{
  "n_layer": 15,
  "d_model": 256,
  "d_mlp": 1024,
  "norm_place": "pre",
  "tie_embeddings": true,
  "init": "normal",
  "init_std_qkv": 0.0155,
  "init_std_o": 0.0155,
  "lr_head": 0.00428,
  "grad_clip": 1.0,
  "batch_tokens": 65536,
  "doc_mask": true,
  "dataset": "wikipedia_en"
}
MLP neurons of a small language model. Each row is named by its layer, matrix (up: input weights; down: output weights) and neuron, and shows model dimensions 64-127. Each number is 50 + 12 x the weight over its row's rms, rounded and kept within 0 to 99.
Before each neuron's rows, "fires on" lists the tokens most often at its 100 highest values on Wikipedia text that the model never trained on.

fires on: "T", "\n", "en", "in", "u", "te"
L9.up90:48 57 57 46 60 47 55 59 40 77 22 56 38 57 30 69 42 58 39 50 60 56 36 32 02 44 56 66 58 48 38 44 44 55 68 60 45 35 43 68 47 60 43 68 48 62 46 42 36 57 64 59 46 53 40 36 45 51 49 43 67 42 47 44
L9.down90:68 58 59 51 62 65 51 48 66 41 65 32 38 50 43 46 39 48 56 56 48 58 51 56 51 76 56 25 38 37 27 66 53 53 28 62 61 50 66 35 56 49 50 60 72 46 67 33 59 50 33 46 57 50 47 66 65 50 63 63 32 60 25 66

fires on: "il", "of ", "al ", "is", "ic "
L9.up682:66 62 46 40 52 44 34 44 66 70 66 32 54 53 44 47 53 73 47 76 51 46 29 67 46 41 53 44 38 54 51 44 45 42 46 63 62 43 58 39 55 50 42 57 51 55 50 34 50 53 42 50 76 60 68 45 55 59 52 57 46 53 56 49
L9.down682:75 39 44 45 48 31 59 69 42 40 43 74 48 51 57 58 44 60 32 63 42 57 60 42 87 53 63 30 32 36 63 46 57 60 64 48 46 53 52 64 55 32 57 63 44 64 46 53 48 57 65 33 48 38 50 36 50 46 46 54 45 41 41 53

fires on: "ow", "ear", "en", "ig"
L12.up40:56 57 49 51 63 62 48 50 66 51 57 67 65 45 47 43 60 80 46 56 59 48 46 65 51 60 41 31 62 44 46 60 58 65 56 64 65 41 51 52 34 63 50 58 40 62 34 38 57 66 43 39 63 46 40 38 45 48 55 56 62 49 64 47
L12.down40:45 43 53 33 51 35 50 54 47 38 50 43 41 63 43 39 53 57 52 57 61 46 59 46 57 37 35 73 50 72 67 50 26 46 42 53 49 43 39 45 44 75 48 52 48 32 46 30 24 52 46 34 65 54 43 63 48 32 72 30 46 35 70 49

fires on: "n", "un", "il", "s", "th", "ed"
L6.up1013:56 73 83 60 61 42 19 43 48 53 50 26 55 32 38 58 29 36 47 57 47 68 25 41 59 60 52 50 57 38 72 61 68 40 60 31 36 47 53 69 44 72 63 56 61 36 61 56 35 44 59 47 50 28 40 28 70 53 29 52 47 54 31 61
L6.down1013:51 34 46 43 58 63 53 60 56 57 42 46 49 49 66 72 39 58 43 61 50 50 40 44 56 62 24 56 46 48 62 55 34 69 59 29 50 52 29 43 56 53 46 41 41 45 35 59 52 62 38 65 49 40 42 67 42 42 33 69 90 54 55 57

fires on: "ti", "202", "i", "199", "m", "str"
L11.up135:48 44 48 57 62 48 62 39 54 50 42 41 62 46 60 63 41 37 68 73 53 48 79 57 48 71 43 63 49 57 30 65 52 79 47 49 54 31 53 57 47 65 40 73 58 45 51 40 45 48 60 46 49 45 34 22 44 48 45 47 43 49 58 58
L11.down135:72 53 44 59 57 31 59 58 26 45 45 55 59 51 58 53 65 34 61 50 41 64 46 39 34 56 40 31 33 47 47 39 69 53 54 45 36 58 53 41 30 33 35 53 43 62 49 70 52 50 57 39 69 59 41 69 74 39 64 35 52 69 73 49

fires on: "u", "c", "i", "ti", "ag"
L10.up707:40 54 51 43 42 65 30 49 64 63 44 53 62 33 36 37 37 70 47 53 34 46 47 44 56 41 70 43 55 48 30 51 37 53 52 65 55 45 61 79 42 45 66 53 53 45 49 28 48 51 67 47 54 55 42 43 48 40 68 40 62 27 73 50
L10.down707:46 60 49 43 46 55 56 58 46 56 67 25 60 64 58 43 41 25 55 44 56 64 65 48 54 41 20 71 54 53 60 29 56 51 46 33 43 61 29 38 35 38 62 62 55 47 54 52 36 48 61 44 41 38 55 59 47 42 37 48 63 59 69 55

fires on: "i", "y", "r", "l", "ri", "h"
L5.up246:61 60 51 60 30 54 61 61 67 53 61 49 53 35 52 42 39 46 71 37 45 57 15 47 18 49 59 39 46 43 52 71 59 63 43 70 44 47 44 41 43 64 52 67 44 44 38 31 63 30 48 60 49 61 42 52 46 60 78 66 33 37 63 60
L5.down246:54 45 48 44 75 40 66 60 53 62 40 54 44 52 47 55 59 62 49 50 56 31 45 54 47 47 59 29 30 49 49 26 35 56 66 34 52 75 40 51 47 55 45 44 53 83 64 57 60 53 56 44 36 64 54 47 54 37 40 51 44 44 25 49

fires on: "or", "ow", "en", "um", "u"
L9.up216:36 51 66 61 66 63 64 72 62 46 56 44 82 28 34 30 43 68 47 66 49 45 70 51 48 74 45 48 61 43 49 50 50 52 57 33 56 31 34 47 29 67 58 52 55 47 27 51 35 51 62 54 52 61 43 28 38 40 69 38 64 50 50 40
L9.down216:52 23 44 51 69 49 55 40 44 35 38 18 47 48 51 60 49 57 38 51 82 39 56 23 39 50 38 53 47 62 68 61 47 35 59 23 59 59 43 71 53 40 47 47 63 67 66 29 64 39 45 42 41 58 29 59 43 37 51 25 37 35 66 39

fires on: "a", "r", "w", "c", "g", "s"
L7.up986:60 39 35 33 56 73 47 42 69 53 51 45 53 29 38 55 51 57 57 50 77 49 45 58 42 82 62 49 42 34 61 41 33 50 25 78 47 54 84 41 39 51 37 52 56 48 42 47 48 57 55 61 48 46 28 37 61 72 61 33 63 30 46 67
L7.down986:44 48 46 44 64 37 50 37 75 66 43 54 63 43 52 31 51 40 50 30 45 58 51 47 34 34 52 54 66 50 47 55 41 44 42 61 56 71 30 46 17 42 50 48 37 58 35 54 39 60 34 57 43 55 64 32 58 54 54 46 41 28 37 47

fires on: "n", "il", "ad", "ur", "is", "on"
L5.up775:53 86 52 72 61 53 57 49 51 55 55 39 64 35 41 65 48 48 55 45 30 73 53 55 53 51 44 49 45 45 53 42 48 40 42 57 59 51 56 64 44 48 43 46 64 62 40 31 73 45 53 53 44 44 47 27 53 45 51 52 56 50 61 54
L5.down775:46 37 68 47 52 45 67 50 35 45 57 43 45 43 61 57 56 59 57 53 44 55 48 61 65 59 33 49 61 59 47 54 58 55 27 42 52 41 38 35 51 66 40 45 56 37 55 53 54 76 36 66 45 58 52 64 57 50 43 48 51 47 41 50

fires on: "tic", "o", "ti", "i", "c"
L12.up584:41 59 46 54 47 52 55 67 42 77 23 43 62 55 65 51 38 56 56 50 59 44 54 54 59 61 49 47 62 49 44 50 51 68 36 59 74 47 58 64 57 56 52 65 52 30 42 51 49 50 50 46 67 76 40 32 21 37 36 46 53 57 50 69
L12.down584:49 63 43 39 58 74 52 73 43 46 58 41 40 44 53 51 35 60 49 45 51 53 58 70 48 48 26 57 39 77 59 35 57 43 44 50 44 63 42 63 47 54 41 64 49 37 39 67 33 55 54 46 57 59 35 53 60 30 43 25 60 46 67 63

fires on: "an", "d", "o", "o ", "g", "ag"
L6.up201:58 61 50 33 40 65 33 40 54 72 50 53 61 56 28 33 70 70 40 25 62 32 51 41 50 44 73 36 42 56 60 45 70 70 28 52 43 45 39 61 43 59 71 38 60 40 47 41 44 37 74 54 62 37 40 45 53 60 36 47 53 45 41 57
L6.down201:55 49 63 40 49 61 38 67 47 29 53 28 49 47 64 61 55 46 47 53 51 55 52 52 77 60 43 44 63 44 52 29 50 41 55 53 69 56 53 56 68 48 56 62 70 62 63 56 59 73 37 46 53 54 47 41 42 57 46 62 50 69 62 33

fires on: "in", "an ", "h", "–", "ac", "t "
L6.up88:77 54 73 52 36 43 65 47 64 49 57 42 51 40 41 74 50 45 34 40 54 53 20 56 43 66 62 34 42 35 52 58 59 54 37 22 49 48 63 46 42 55 41 37 54 40 37 46 41 62 46 73 67 38 50 49 74 31 46 41 35 69 44 55
L6.down88:52 59 50 40 47 57 47 48 47 41 70 55 38 49 58 50 34 43 50 56 53 61 57 28 53 47 40 34 47 52 42 54 26 77 58 38 43 69 62 33 93 41 50 50 34 57 65 46 39 57 58 59 54 51 30 36 60 62 58 47 47 43 61 64

fires on: "o", "s", "er", "r", "il", "h"
L7.up265:45 51 56 60 37 47 24 47 57 39 51 48 28 50 39 61 35 36 59 62 39 56 31 51 57 62 53 44 47 42 58 63 49 55 73 58 61 37 47 39 46 61 42 46 44 52 44 47 45 54 33 73 44 41 30 53 58 44 65 39 32 56 57 69
L7.down265:76 41 47 47 64 43 80 46 52 56 55 57 93 72 59 47 56 69 62 56 42 30 63 43 44 58 39 32 48 62 55 56 38 58 42 26 51 51 45 49 76 47 40 54 35 50 41 54 66 49 64 51 32 54 57 31 59 36 47 36 51 50 45 41

fires on: "g", "the ", "ly ", "s", "-", "o "
L6.up636:72 56 45 41 36 51 34 42 49 60 40 56 45 64 59 23 47 36 53 51 77 49 59 37 42 48 63 34 49 29 53 46 40 58 48 47 57 49 45 68 42 68 51 49 54 42 60 54 24 51 66 50 58 47 47 42 60 45 39 48 46 24 44 57
L6.down636:48 26 63 61 51 29 57 38 38 38 55 19 57 41 67 50 50 36 68 48 41 53 61 57 59 63 25 67 52 63 50 44 70 58 65 48 66 41 39 52 58 59 35 43 75 26 58 36 41 69 57 61 44 38 55 63 46 53 30 49 58 49 51 45

fires on: "ti", "en", "L", "a", "ser", "\n"
L10.up261:47 65 46 49 53 67 41 66 44 56 34 54 51 26 52 82 38 51 26 51 48 53 46 47 29 59 46 26 77 40 46 56 42 69 49 53 47 40 49 43 49 46 52 50 59 63 57 48 47 49 54 61 38 54 40 43 53 32 66 52 48 35 61 44
L10.down261:63 50 47 46 60 30 59 37 64 38 63 64 69 49 39 40 41 48 65 68 44 57 80 58 70 47 63 47 50 46 52 68 54 48 53 48 73 53 57 50 64 57 62 51 56 21 61 41 69 48 57 64 51 47 54 58 49 62 54 63 31 53 37 90

fires on: "th", "es", "il", "of ", "c"
L9.up114:51 70 64 63 58 44 30 49 71 55 39 36 73 35 42 24 47 73 44 65 57 53 50 39 55 48 49 26 28 50 69 51 72 39 48 60 45 40 70 48 41 69 47 28 48 51 55 60 52 40 54 34 51 48 53 45 78 60 45 30 47 46 66 57
L9.down114:63 34 55 34 43 32 55 51 65 59 55 63 41 42 56 71 39 32 47 39 59 59 34 59 79 59 54 70 46 52 41 30 39 64 57 38 66 47 43 53 58 31 53 70 56 38 59 47 56 71 59 35 69 60 75 49 41 45 33 64 58 44 27 49

fires on: "g", "l", "b", "h", "ig", "a"
L6.up246:59 37 37 29 44 59 55 45 52 47 40 61 57 71 50 57 34 55 47 53 74 47 54 51 38 67 82 41 15 45 43 44 39 38 51 73 46 49 52 46 46 42 33 63 51 58 46 52 52 67 28 78 48 46 54 62 81 51 42 44 44 34 37 71
L6.down246:21 45 58 53 59 59 55 34 45 43 25 46 57 42 50 42 68 50 37 55 58 63 36 38 55 41 59 45 38 46 69 27 62 48 45 36 70 57 43 53 42 66 62 57 52 71 48 56 25 44 28 38 56 62 54 64 59 45 51 43 55 51 44 45

fires on: "ent", "ar", "ation", "T", "v", "ti"
L2.up692:52 43 81 49 46 57 57 54 37 79 34 36 34 69 53 52 44 78 36 51 62 38 69 48 45 46 57 50 46 44 45 51 59 63 64 32 51 68 43 46 53 41 36 50 52 47 50 53 52 43 55 48 51 48 40 63 49 50 53 63 49 88 64 44
L2.down692:45 34 59 60 58 49 33 40 43 26 30 51 36 45 70 47 51 53 43 37 36 68 51 42 34 53 59 43 56 67 44 55 36 74 53 61 60 64 39 40 52 62 42 57 38 29 45 51 34 31 51 48 61 51 53 56 37 30 41 64 52 34 73 53

fires on: "il", "is", ".", "c", ". "
L10.up844:67 51 53 73 68 76 52 31 60 63 60 43 48 31 46 52 47 57 46 46 67 59 41 49 43 31 57 49 23 52 55 33 69 55 36 63 61 56 80 69 47 40 42 39 77 51 36 31 51 52 52 55 62 60 55 40 57 55 35 53 36 45 42 55
L10.down844:41 37 45 54 41 46 75 44 50 62 55 46 42 64 62 44 60 57 58 24 59 44 56 60 52 59 59 36 53 61 62 47 55 52 56 41 56 42 48 39 59 46 53 50 74 35 50 42 51 60 63 65 37 32 53 59 40 64 19 29 44 35 25 63

fires on: "un", "ag", "st", "h", "o", "d"
L12.up702:53 55 56 59 48 47 36 37 53 35 53 49 46 40 22 36 30 29 51 51 51 49 41 54 68 63 86 46 47 33 44 40 46 58 60 63 58 46 54 51 68 61 48 72 65 39 41 67 67 46 53 66 44 25 19 55 48 37 31 75 41 64 70 45
L12.down702:68 56 31 49 54 42 52 63 59 34 51 69 47 49 52 46 45 66 41 67 55 43 50 41 28 67 49 71 55 62 48 42 54 63 76 55 50 49 54 39 57 47 55 38 47 54 53 56 67 72 56 54 53 39 41 52 52 34 43 30 48 46 47 54